{"num_hidden_layers": 8, "hidden_size": 384, "num_attention_heads": 4, "num_key_value_heads": 2, "head_dim": 96, "intermediate_size": 768, "vocab_size": 8192, "hidden_act": "swiglu", "norm": "rmsnorm", "norm_place": "pre", "norm_eps": 1e-05, "positions": "rope", "rope_theta": 10000.0, "rope_fraction": 1.0, "qk_norm": false, "attn_scale": 0.102, "bias": "none", "tie_word_embeddings": false, "parallel_block": false, "init": "normal", "init_std_qkv": 0.0264, "init_std_o": 0.0, "init_std_up": 0.0264, "init_std_down": 0.0, "optimizer": "adamw", "learning_rate": 0.000998, "beta1": 0.9, "beta2": 0.95, "weight_decay": 0.081, "lr_head": 0.00456, "max_grad_norm": 1.0, "warmup_steps": 245, "schedule": "wsd", "decay_fraction": 0.359, "decay_shape": "linear", "final_lr_fraction": 0.0, "batch_tokens": 32768, "max_seq_len": 256, "doc_mask": true, "train_tokens": 298900000, "max_steps": 9122, "dataset": "wikipedia_en"}
MLP neurons of a small language model. Each row is named by its layer, matrix (gate and up: input weights) and neuron, and shows model dimensions 128-223. Each number is 50 + 15 x the weight over its row's rms, rounded and kept within 0 to 99. A neuron's up and down rows have the sign that makes its largest values positive.
After each neuron's rows, "fires after" lists the tokens most often just before its 100 highest values on Wikipedia text that the model never trained on; "fires on" lists the tokens most often at its 100 highest values on Wikipedia text that the model never trained on.

L2.gate619:42 54 50 42 55 42 43 48 65 67 28 40 09 42 51 47 17 69 19 53 52 62 41 38 72 38 43 68 31 45 46 21 99 93 95 36 57 30 65 58 45 62 50 54 45 44 39 35 29 50 13 42 31 56 38 30 31 58 38 41 49 57 69 50 27 27 38 57 48 54 34 54 46 50 54 61 42 53 65 54 25 24 51 60 30 57 27 31 21 43 60 26 79 51 51 33
L2.up619:45 51 46 31 47 66 35 43 28 52 45 72 48 40 35 00 44 57 75 42 33 33 45 58 55 64 73 57 22 40 41 55 56 36 47 57 57 74 35 36 46 42 18 86 58 34 50 79 38 54 45 46 43 52 55 56 65 41 47 07 46 68 24 52 33 53 50 42 48 50 49 39 45 28 37 64 50 51 55 63 46 24 75 53 53 58 55 42 38 78 72 34 55 67 50 34
fires after: "2", "3", "5", "0", " ", ","
fires on: "9"

L2.gate370:63 59 51 35 42 49 53 71 39 53 68 65 52 58 69 59 63 58 29 82 57 58 42 48 36 68 54 25 64 66 62 63 60 44 40 54 57 60 72 65 37 34 75 69 40 57 53 50 18 27 52 65 42 40 50 15 73 45 45 48 74 47 59 57 52 40 49 43 40 51 52 57 69 56 53 49 56 65 62 29 50 57 38 68 45 44 51 30 52 53 61 73 23 49 44 59
L2.up370:49 45 47 58 44 45 55 73 39 55 46 47 67 77 67 60 44 45 59 81 55 51 43 51 53 54 57 57 63 40 42 25 67 31 42 80 53 30 59 64 47 50 69 24 49 28 36 64 58 54 58 78 47 58 42 26 39 61 38 73 26 49 70 65 63 37 53 56 66 55 44 42 40 60 55 51 52 61 35 58 82 35 24 39 26 36 63 47 60 64 20 82 59 27 51 73
fires after: " "
fires on: "0"

L2.gate374:51 31 69 49 42 34 24 69 50 45 30 67 45 44 35 39 40 46 31 31 65 58 55 46 78 60 26 41 42 65 03 54 51 64 69 61 33 65 47 42 37 54 45 74 44 35 28 65 46 32 25 57 80 51 44 40 42 35 55 46 73 43 51 49 27 49 19 33 50 40 59 37 55 40 36 49 67 81 51 49 45 53 48 34 56 03 76 45 35 84 57 41 49 23 32 27
L2.up374:40 68 23 40 58 43 61 61 40 64 17 32 65 46 69 35 46 62 51 52 49 66 34 54 35 38 50 35 46 35 52 23 80 26 64 74 57 42 39 87 64 69 58 34 65 45 45 36 73 58 54 36 36 53 79 49 47 45 50 60 31 64 73 53 69 74 68 46 54 51 37 48 53 40 63 36 49 49 59 42 58 50 18 29 40 40 24 54 52 52 26 59 34 57 57 59
fires after: "2"
fires on: "0"

L2.gate694:55 54 54 66 26 52 61 67 49 49 67 46 43 32 39 43 75 61 63 72 48 64 46 42 50 54 63 54 72 70 37 73 56 38 39 70 51 93 36 38 69 55 72 43 45 39 43 72 46 20 44 35 65 36 33 53 51 48 29 42 23 27 33 40 94 42 46 50 51 40 55 76 39 30 36 57 52 46 38 45 35 65 52 38 86 41 67 51 51 50 44 67 42 61 57 33
L2.up694:53 49 76 29 49 46 43 43 45 52 55 46 50 42 34 53 30 45 46 49 53 53 54 31 28 37 45 64 56 42 32 54 59 81 56 75 49 52 61 46 48 46 31 46 61 53 66 44 58 44 69 34 46 68 46 42 32 54 49 60 51 35 32 35 49 61 60 41 44 44 62 91 53 53 23 58 47 38 67 51 64 50 46 66 40 41 37 47 37 65 24 65 66 42 28 30
fires after: "1", "2", "4", "3", "5", "n"
fires on: ",", " and", " to", " −"

L2.gate9:65 20 37 67 64 43 42 81 40 19 34 48 28 57 51 52 27 41 45 65 71 77 62 48 33 22 52 64 46 58 22 52 53 54 53 60 20 40 48 23 48 61 37 47 62 53 54 27 22 55 33 55 43 83 48 37 49 39 54 79 33 43 30 75 47 44 49 33 55 75 55 75 21 45 42 32 54 44 53 56 79 45 48 56 47 48 49 51 35 78 36 54 25 33 23 43
L2.up9:70 52 52 65 77 38 67 32 61 53 18 36 54 73 47 11 33 40 42 33 59 54 74 36 47 34 53 57 40 38 74 38 90 28 16 84 63 59 29 64 66 12 44 64 63 67 46 36 42 32 77 46 49 49 59 20 28 49 58 73 55 68 59 41 38 46 49 76 31 42 58 29 31 76 45 67 48 43 27 54 20 74 68 45 61 35 23 88 33 56 29 36 84 47 51 52
fires after: "3", "2", "7", "6", "4", "0"
fires on: "0", "7", "8", "6", "%"

L2.gate287:75 67 64 49 41 49 37 55 47 73 57 34 25 38 66 07 67 58 45 57 34 35 49 28 71 55 39 53 41 53 33 62 78 32 48 63 66 51 42 50 45 15 73 49 48 50 38 56 39 31 59 34 29 38 38 58 46 50 42 53 38 62 31 57 38 43 27 60 70 59 58 63 56 27 82 46 63 56 73 56 63 60 18 66 51 49 58 32 65 77 32 55 49 29 32 59
L2.up287:31 61 46 38 73 56 37 39 51 61 43 75 69 44 66 38 50 42 75 32 42 70 36 47 39 90 21 16 23 45 31 51 50 55 67 64 13 64 47 56 39 71 57 49 39 51 52 68 88 55 77 66 60 44 52 58 59 59 30 35 71 47 53 41 50 55 48 35 24 22 72 26 42 62 37 52 48 34 56 45 52 52 35 34 60 39 33 26 47 53 48 41 45 41 59 43
fires after: "1", "2", "0", " ", " (", "3"
fires on: ".", "re", ","

L2.gate612:43 43 52 54 47 50 36 25 17 36 40 65 58 36 66 55 31 42 39 62 53 54 34 50 91 81 49 35 66 56 35 59 51 56 68 59 36 64 85 46 46 41 61 35 58 39 52 60 34 52 59 65 62 38 38 45 56 63 46 19 56 40 54 67 80 47 19 50 79 26 50 51 51 52 47 51 55 56 61 34 70 35 48 60 80 47 79 54 41 80 33 42 18 39 37 59
L2.up612:65 41 32 42 77 68 88 60 44 53 57 24 55 65 48 83 42 30 53 52 50 63 47 67 56 45 35 58 49 41 46 54 46 72 31 50 22 46 74 74 23 30 40 56 16 44 70 42 51 58 63 54 54 60 61 43 41 58 58 32 61 39 41 40 53 39 44 32 38 48 69 35 44 41 54 64 85 44 65 43 43 51 62 44 75 57 49 41 44 44 14 49 49 77 67 53
fires after: " ", ".", " c", " ("
fires on: ".", "'", ";", "ed", " |"

L2.gate128:45 59 59 25 27 53 47 57 21 72 43 38 53 36 54 74 75 55 52 45 32 43 63 36 66 55 77 71 41 81 60 07 33 52 86 37 32 78 70 68 53 44 41 59 72 54 38 58 48 46 54 49 29 43 40 46 44 87 67 37 53 59 50 72 54 56 62 39 79 53 50 12 50 36 59 37 64 59 53 66 51 58 49 53 57 47 59 48 30 50 50 56 54 59 40 26
L2.up128:57 32 46 21 53 47 55 43 42 61 29 21 29 24 62 51 61 42 49 34 44 71 62 34 68 58 58 37 58 48 76 67 26 54 98 59 28 50 08 50 57 42 58 48 71 32 37 37 36 54 63 42 26 58 60 57 53 49 41 36 50 64 43 58 44 55 13 59 45 49 61 37 49 46 47 72 38 26 36 58 70 48 52 45 52 41 54 56 59 67 42 57 39 56 76 45
fires after: "\n", "-"
fires on: " ", ":", " have"

L2.gate420:55 53 51 42 66 62 74 68 51 41 59 37 58 47 54 44 46 42 62 52 39 63 43 15 57 67 43 43 42 72 41 40 33 52 59 70 35 31 33 50 48 45 46 44 65 42 76 48 57 56 55 55 45 65 54 50 35 37 53 55 33 47 47 68 65 38 31 27 19 56 71 53 73 69 53 51 65 48 69 28 57 49 48 63 60 08 63 46 59 37 46 35 40 45 65 67
L2.up420:50 29 69 48 46 19 54 42 47 27 75 54 09 40 47 58 36 29 46 72 31 40 52 53 79 57 71 62 65 75 39 28 13 58 42 57 51 79 68 30 40 47 42 53 65 56 48 16 57 63 42 24 45 32 40 44 35 40 62 38 80 57 64 60 34 43 42 64 50 47 48 35 45 54 45 44 64 55 57 41 56 41 34 34 62 44 75 49 36 60 33 56 24 48 62 35
fires after: "\n"
fires on: "\n"

L2.gate485:44 31 54 34 23 65 70 60 41 63 82 58 41 75 38 53 37 77 72 78 46 40 29 58 69 45 51 65 52 61 43 38 71 52 33 64 47 31 32 39 57 42 23 39 34 79 67 55 48 41 47 44 64 69 46 40 72 60 49 54 55 65 32 56 68 46 55 62 67 46 31 72 59 26 36 62 40 68 27 46 76 39 46 29 36 82 44 36 77 49 62 59 54 87 55 75
L2.up485:59 68 51 56 41 66 43 48 45 58 50 43 68 79 51 61 68 72 64 56 28 66 31 53 73 66 56 45 56 48 69 21 75 40 49 42 42 52 32 18 32 63 56 62 40 43 50 54 50 77 57 53 46 18 40 59 49 56 47 27 24 56 36 62 39 36 39 43 64 57 47 61 52 54 58 35 36 27 56 52 59 34 45 39 42 36 54 41 71 60 48 74 51 24 70 68
fires after: "0", "1", "9", "4", "2", "8"
fires on: " |", ";", ".", "–"

L2.gate26:69 66 61 51 21 70 71 26 60 78 53 23 60 71 71 59 62 47 55 62 23 72 59 51 59 40 55 51 38 53 35 45 72 62 38 60 50 56 25 58 60 49 46 54 26 64 59 43 51 87 46 49 50 44 38 26 44 73 29 41 53 71 33 55 58 52 52 51 54 74 44 69 35 36 50 43 67 48 53 58 77 41 40 81 75 50 51 40 58 58 09 58 67 38 38 58
L2.up26:46 52 35 80 61 24 51 60 61 59 55 22 56 62 42 71 55 79 63 98 37 50 60 43 44 51 50 46 50 58 19 10 42 43 48 52 30 28 45 68 54 65 68 47 41 71 70 62 53 88 44 58 37 61 39 50 42 53 19 45 52 28 26 79 59 48 30 52 21 76 41 70 54 41 51 36 57 47 44 53 60 37 25 62 55 63 39 47 62 66 53 60 61 44 68 48
fires after: " —", " running", " |", "1"
fires on: " |"

L2.gate159:61 30 66 47 76 67 54 46 58 30 37 48 69 38 60 18 30 50 42 52 51 37 41 48 65 65 45 55 46 52 36 56 57 32 50 64 47 66 55 70 50 67 36 56 62 38 46 39 33 39 66 71 54 45 54 79 23 51 79 50 62 69 62 75 62 58 46 58 49 60 57 50 53 42 57 58 51 38 80 70 30 51 55 71 34 38 58 33 61 50 54 72 29 42 58 47
L2.up159:34 64 38 47 42 41 64 26 61 39 15 88 47 32 52 66 43 26 71 57 28 45 35 70 42 91 72 33 54 39 03 49 55 26 79 31 67 47 48 29 52 56 65 38 72 58 30 84 38 45 53 72 53 70 60 71 44 76 71 58 69 45 64 37 39 31 38 64 48 34 54 66 52 60 54 53 45 63 50 73 31 40 45 62 30 64 49 58 56 48 46 38 60 44 28 64
fires after: " in", "In", "1", " In", "6"
fires on: ",", " April", " March", " November"

L2.gate0:68 65 53 58 46 49 34 35 59 37 43 35 53 47 29 32 65 17 17 32 70 44 52 53 75 68 55 32 29 45 44 52 73 55 74 71 18 59 56 27 46 68 50 64 37 41 41 57 33 35 62 45 58 39 40 31 66 64 71 60 55 31 60 44 64 42 45 47 53 29 53 31 42 47 43 43 58 52 55 15 50 69 39 16 49 35 58 50 48 80 68 57 11 41 33 69
L2.up0:56 46 37 58 40 68 44 52 38 44 32 59 56 14 71 50 46 43 46 46 47 49 76 60 26 38 87 62 46 37 51 65 48 74 41 41 38 53 43 60 45 56 46 64 58 52 23 35 70 70 40 39 41 45 31 42 41 43 72 50 55 67 53 31 38 67 79 22 52 40 63 32 43 74 62 48 43 74 65 43 42 66 22 53 59 34 37 33 35 41 52 64 73 28 48 39
fires after: " "
fires on: "s", "t"

L2.gate207:61 46 57 37 55 52 55 52 55 53 52 32 44 34 35 42 44 36 41 46 30 36 62 40 68 65 47 62 74 60 25 12 37 57 58 54 35 46 39 35 36 58 53 46 77 40 60 13 79 59 65 58 21 35 42 40 36 34 59 03 59 64 57 50 41 37 41 33 43 58 71 57 42 72 50 47 45 38 54 44 73 60 38 49 58 51 93 50 56 69 37 54 50 36 68 35
L2.up207:55 33 48 61 39 39 68 80 71 37 34 30 37 74 45 70 55 37 63 45 32 55 34 20 39 64 53 49 43 40 50 33 56 70 57 30 51 54 52 43 49 54 56 44 44 56 80 79 75 68 74 60 60 52 42 46 18 38 43 52 29 48 67 83 27 78 50 55 37 67 48 44 66 55 58 44 57 46 45 33 62 64 28 52 49 16 57 57 83 53 46 35 42 56 47 25
fires after: "\n"
fires on: "\n"

L2.gate654:49 30 81 46 65 33 41 56 44 45 57 74 43 07 37 22 51 40 52 32 57 53 42 44 52 55 34 29 49 52 55 68 25 43 29 43 49 67 62 57 01 54 48 66 60 55 54 43 53 22 39 45 65 43 45 34 44 43 67 58 48 61 75 71 49 64 48 39 47 34 27 52 56 62 66 67 37 22 47 30 68 58 40 47 50 43 62 53 30 30 47 53 46 43 65 49
L2.up654:60 53 54 51 48 37 49 99 71 57 60 48 43 42 63 45 34 54 53 50 41 49 39 18 53 67 33 31 52 63 69 56 33 54 43 40 60 41 41 62 38 62 67 31 47 82 57 50 45 33 42 60 38 56 54 54 28 48 33 46 33 58 36 66 31 62 35 64 30 35 39 27 36 76 65 36 49 50 66 37 26 48 53 47 31 09 65 49 47 31 57 37 35 27 50 28
fires after: "\n"
fires on: "\n"

L2.gate438:44 43 54 46 67 72 44 32 44 57 65 51 51 54 45 38 42 46 38 60 58 59 63 40 72 41 55 18 28 59 52 51 76 29 75 61 39 51 66 62 42 55 46 56 60 17 51 59 36 46 24 43 68 55 29 25 44 42 65 60 79 46 38 53 74 35 57 45 48 73 38 48 75 52 27 58 64 32 37 71 28 37 41 03 55 28 24 26 62 70 54 43 34 39 53 59
L2.up438:38 45 77 54 73 57 49 60 35 62 77 52 68 51 50 45 61 32 44 66 66 33 91 58 40 54 50 61 53 59 55 61 52 64 63 55 38 27 63 58 76 61 54 31 70 25 82 71 45 61 41 40 64 37 59 43 54 45 49 64 37 55 56 40 48 63 58 42 19 69 35 64 70 29 66 65 71 61 30 44 45 33 45 45 51 59 27 34 51 54 51 48 41 69 71 41
fires after: "1", "0", "-", " S", "2"
fires on: " |", "Star", "ally"

L2.gate276:26 29 62 33 46 26 51 67 56 50 65 68 07 61 38 51 54 83 56 88 38 46 44 37 67 49 44 49 62 69 60 27 67 43 22 32 51 56 24 43 55 56 67 39 05 63 52 62 47 51 63 61 63 56 45 34 35 77 48 22 39 64 11 66 33 38 60 37 36 57 49 50 50 44 51 45 39 46 32 65 47 39 37 70 74 68 55 53 46 54 31 50 63 30 37 71
L2.up276:47 34 58 57 69 67 45 48 62 41 37 30 50 45 63 32 76 49 41 65 29 55 44 34 33 77 41 29 56 58 30 62 66 40 48 37 79 56 50 30 36 75 33 35 76 54 54 56 61 65 67 61 39 63 55 43 78 40 54 42 37 37 45 51 38 39 35 65 55 37 77 53 44 53 47 37 50 40 31 42 52 68 50 51 40 63 34 62 77 30 38 51 41 34 70 45
fires after: "0", "6", "1", "4", "8", "5"
fires on: "-", "–"

L2.gate645:66 56 84 31 28 41 54 44 40 50 47 35 46 44 40 43 79 65 34 64 26 52 56 60 41 38 66 40 58 52 27 53 60 48 43 46 61 67 71 46 23 23 42 77 17 51 41 50 63 70 59 28 50 53 27 21 58 62 55 35 46 52 33 44 28 55 34 64 68 38 36 71 36 50 62 33 44 48 51 42 41 61 31 39 34 44 71 41 60 77 54 56 43 20 04 44
L2.up645:35 49 56 21 44 54 60 27 50 45 35 60 46 42 62 53 55 51 67 75 36 36 46 35 15 40 57 51 61 87 34 61 49 66 62 50 51 43 62 21 70 20 44 58 42 57 76 62 54 47 24 43 77 56 61 54 40 31 45 51 64 42 62 60 35 71 69 60 79 51 29 50 48 72 57 12 57 63 44 33 74 57 41 52 25 43 49 49 81 53 42 59 77 48 23 42
fires after: "2", "3", "ber", "4", "ul", "up"
fires on: " |", " season", "is", "ner", "in", "port"

L2.gate570:29 51 62 34 81 26 63 37 68 41 40 67 39 38 22 31 37 84 60 56 51 14 66 25 78 67 43 53 57 68 28 62 41 74 38 71 24 84 62 38 48 50 68 73 75 60 51 40 73 41 39 60 61 39 51 59 54 57 34 67 22 63 57 96 44 49 38 56 71 77 84 38 56 58 54 46 58 41 78 50 71 47 42 44 52 36 58 62 34 65 37 40 33 56 65 43
L2.up570:38 71 63 33 47 27 43 77 20 58 44 65 35 22 72 48 51 63 63 45 73 57 51 33 33 52 51 64 50 60 41 43 35 32 52 76 34 29 61 59 61 39 43 60 45 57 49 28 51 55 56 64 42 75 65 59 61 55 57 40 39 61 42 54 61 52 55 04 37 34 41 41 58 12 57 26 50 50 52 52 30 44 20 49 59 28 33 53 77 60 65 38 12 46 40 51
fires after: " co", " re", " Al", " non", " ex"
fires on: "-", "e", "in", "c", "re"

L2.gate139:29 56 39 40 54 84 41 49 27 23 76 41 48 33 61 33 58 36 45 38 72 86 45 56 51 56 65 49 78 64 34 66 47 56 62 64 58 37 56 68 55 39 61 62 39 57 51 46 29 48 50 29 62 27 53 47 42 43 48 52 65 51 53 37 65 53 39 49 41 14 47 63 57 48 43 27 21 58 57 25 49 65 60 47 45 28 32 56 70 69 54 48 53 45 35 49
L2.up139:43 62 51 63 38 50 50 57 21 60 57 44 49 54 34 43 23 51 53 41 62 44 24 26 51 75 69 39 41 55 50 50 46 46 46 35 56 52 53 42 60 71 60 43 32 45 87 34 30 44 75 60 22 59 72 72 64 43 77 56 54 54 35 52 78 20 49 28 60 41 64 38 57 61 56 58 72 74 42 31 46 72 70 39 49 70 59 38 70 37 84 62 41 61 54 47
fires after: " ", "-", "ß"
fires on: "-", "'", "d", "ner", "der"

L2.gate696:70 50 57 37 57 69 77 51 57 49 46 42 35 45 74 49 55 25 42 47 34 50 40 56 79 54 44 18 49 68 72 73 29 62 65 37 58 38 55 43 34 57 55 73 57 74 45 22 57 50 20 58 48 34 79 52 58 45 68 68 60 62 87 41 55 38 48 26 45 39 40 41 55 42 46 69 44 51 41 29 50 34 42 58 35 39 72 55 20 39 51 41 32 39 62 74
L2.up696:56 71 59 53 29 43 67 48 61 56 49 44 38 68 40 37 67 58 51 33 43 23 36 40 67 28 61 52 37 41 50 41 41 58 53 78 69 60 48 48 72 40 64 59 48 78 59 48 44 60 24 58 55 47 63 36 48 35 36 52 51 86 34 54 47 44 50 66 35 63 71 53 62 51 60 37 35 51 46 51 68 56 42 42 45 21 76 36 47 47 69 55 86 30 48 53
fires after: "\n"
fires on: "\n"

L2.gate339:67 29 53 49 72 41 64 45 43 41 46 37 28 52 38 47 35 57 61 49 19 26 35 37 36 35 56 47 33 68 73 51 72 56 59 42 55 44 33 26 43 39 45 45 52 88 42 32 40 58 41 57 30 81 46 34 48 33 55 28 36 45 39 73 43 32 47 58 41 54 61 80 59 53 49 44 38 33 52 49 53 69 44 35 22 79 72 43 70 40 45 43 59 61 69 56
L2.up339:57 48 45 35 31 53 49 50 37 36 72 28 27 61 64 85 32 52 40 49 50 50 41 44 43 55 55 21 76 48 59 53 48 51 34 31 61 30 56 47 37 46 49 48 35 60 55 37 10 72 65 61 31 61 63 27 74 44 23 37 73 57 67 50 51 31 67 54 40 20 48 72 78 49 45 51 29 45 43 50 35 56 63 61 73 50 56 39 50 01 58 43 44 63 52 62
fires after: "9", "8", "0", "5"
fires on: "–", "-"

L2.gate432:76 66 60 67 34 48 53 42 37 44 19 33 52 58 26 30 56 27 49 42 73 53 58 35 80 61 31 58 29 34 32 25 63 75 52 45 48 45 51 53 37 56 58 65 36 38 46 74 76 67 32 46 55 40 53 37 32 31 58 49 31 54 68 59 67 50 52 67 59 22 32 53 31 54 35 35 58 80 39 28 36 35 61 11 58 20 51 40 64 68 43 52 37 25 71 75
L2.up432:53 46 42 81 63 51 47 50 42 74 61 54 46 51 42 47 32 52 20 51 52 35 64 53 44 52 46 39 43 37 53 71 56 56 33 57 70 32 44 58 53 45 45 57 63 44 29 62 64 47 46 46 73 60 62 43 30 47 65 22 62 45 46 34 40 66 57 63 51 50 10 66 32 69 47 55 52 45 47 42 22 10 39 39 41 68 58 63 37 47 61 47 60 61 29 64
fires after: " ", " do", " T", " Pe"
fires on: "ro", "gu", "es", "bu", "ce", "ex"

L2.gate351:56 47 58 09 65 44 46 44 25 34 52 29 62 16 35 55 56 15 57 29 26 34 57 47 76 57 47 61 24 39 64 41 30 58 66 37 46 84 50 72 36 23 68 64 69 41 39 32 58 48 29 46 34 53 48 31 52 28 41 50 75 52 64 43 86 60 32 08 65 65 53 54 65 26 36 45 72 53 35 59 47 53 46 51 51 60 51 41 02 39 34 34 50 32 71 34
L2.up351:38 36 55 42 38 41 29 40 42 52 62 46 63 35 52 22 85 19 13 46 69 69 47 38 53 35 57 40 71 44 62 40 34 47 76 46 54 56 43 49 56 31 61 58 40 62 55 39 62 44 44 48 33 42 50 60 24 48 76 60 73 28 67 54 34 60 19 47 56 50 32 37 30 48 33 39 63 36 46 38 84 46 50 84 53 74 42 60 59 84 50 81 31 74 39 26
fires after: "\n", "1", "7", "8"
fires on: " ", "."

L2.gate397:59 37 66 77 38 52 39 63 41 61 58 58 48 33 59 36 52 66 37 50 43 42 49 42 44 68 36 73 68 64 26 65 56 56 28 57 32 75 32 52 52 57 61 29 42 41 54 78 22 43 46 36 73 53 43 51 30 42 37 75 70 54 49 71 42 36 35 63 23 46 46 51 48 83 41 49 42 31 43 84 57 46 34 49 51 54 66 47 63 53 47 30 75 27 48 63
L2.up397:48 45 54 60 44 25 68 61 74 36 24 33 26 22 56 46 53 66 62 65 71 63 32 40 60 55 77 27 37 52 62 26 86 61 31 49 46 66 45 57 70 21 68 48 08 41 48 40 57 22 52 67 62 64 47 47 35 51 67 63 53 58 41 70 35 70 43 44 41 60 35 90 52 63 65 33 47 55 40 66 59 37 60 65 45 60 59 39 64 51 44 73 64 53 35 64
fires after: "8", "5", "2", "4", "3", "0"
fires on: ",", " March", " November", " May"

L2.gate632:71 46 59 61 35 57 19 42 75 40 37 49 48 24 39 55 23 51 56 50 79 64 43 46 45 58 39 46 45 25 22 57 66 48 49 38 52 58 53 34 28 48 63 56 44 36 54 47 27 38 53 56 75 53 41 42 66 32 37 49 46 28 44 65 20 58 52 33 42 52 49 55 31 76 50 74 83 77 56 49 83 42 44 11 73 47 23 48 57 75 33 51 35 43 39 52
L2.up632:50 50 54 65 07 48 55 62 12 71 71 39 26 52 35 52 74 17 62 55 49 46 57 39 70 28 58 38 54 76 69 33 62 55 36 58 69 47 61 40 80 39 60 37 46 68 35 47 55 77 62 41 49 71 55 42 34 65 59 69 66 46 75 35 38 46 62 73 47 58 40 52 25 58 44 65 51 40 05 28 44 61 70 37 75 56 56 31 39 55 42 50 49 73 69 10
fires after: "3", "0", "1", "2", "4", " S"
fires on: "-", ".", "/", "+", "x", "ent"

L2.gate3:47 45 42 68 33 46 62 50 35 42 37 52 56 55 42 52 45 83 46 56 86 45 43 22 64 64 27 80 38 55 28 38 44 47 48 24 41 51 57 36 33 35 23 44 31 67 59 65 64 32 37 70 40 26 39 41 41 74 67 51 57 25 35 46 53 33 46 41 43 52 28 45 41 53 43 48 32 50 29 48 38 50 74 24 48 31 85 69 65 48 61 44 49 35 56 66
L2.up3:52 41 71 56 35 55 41 62 47 48 65 54 58 12 61 35 54 32 37 39 56 44 40 56 55 65 31 50 52 34 49 38 29 56 65 49 59 73 76 64 56 48 44 61 58 48 39 51 55 41 40 43 72 20 58 47 36 63 56 45 62 77 30 65 58 49 51 55 56 53 26 23 51 46 33 57 56 61 54 24 61 45 74 48 72 41 50 61 40 20 33 55 38 46 80 47
fires after: "1", "0", "9", "8"
fires on: "1", "9", "8", "0", "5"

L2.gate245:64 23 55 69 57 61 52 53 61 32 49 52 38 18 56 23 33 17 57 54 99 55 59 42 68 41 32 30 17 40 30 48 65 39 60 60 33 66 44 38 44 24 84 52 50 37 41 66 67 41 54 44 53 46 37 58 45 45 72 53 70 32 78 72 28 48 56 57 70 31 60 48 51 32 26 32 47 65 41 34 40 41 39 46 69 50 58 37 48 65 31 55 37 27 40 50
L2.up245:18 46 65 33 58 46 54 56 42 55 75 64 42 50 58 46 47 56 69 58 55 65 73 37 67 27 77 65 32 43 71 72 54 56 37 44 44 75 54 65 62 64 70 47 54 48 30 66 68 70 73 49 52 52 65 48 31 42 38 40 48 58 53 61 38 21 41 64 76 47 40 47 59 74 40 60 40 43 33 40 96 36 75 47 62 58 64 42 67 58 45 53 35 33 68 25
fires after: " ", "-", " (", "3", " \"", "0"
fires on: "a", "o", "mo", "ma", "p", "x"

L2.gate468:35 36 50 43 69 27 61 76 68 48 58 42 53 51 66 53 37 37 38 76 50 19 54 46 55 55 56 52 66 53 43 44 48 56 68 53 58 42 44 24 30 64 57 49 28 52 71 23 49 48 57 66 43 46 44 36 81 35 76 48 36 47 76 68 41 66 40 75 23 49 46 49 50 60 63 54 47 42 44 61 46 70 47 37 46 89 46 45 63 70 72 37 31 50 47 52
L2.up468:74 80 66 45 60 49 32 56 68 28 37 45 38 69 67 42 61 18 28 49 42 54 45 57 50 60 25 52 52 41 85 16 31 74 71 32 38 58 36 37 49 42 54 74 69 60 51 73 52 40 24 58 55 28 66 58 59 54 59 23 69 53 62 57 31 73 49 46 68 41 36 42 06 23 44 53 45 71 66 47 45 36 56 61 57 45 67 70 44 68 35 58 82 70 70 62
fires after: "0", "5", "2", "8", "3", "6"
fires on: " |"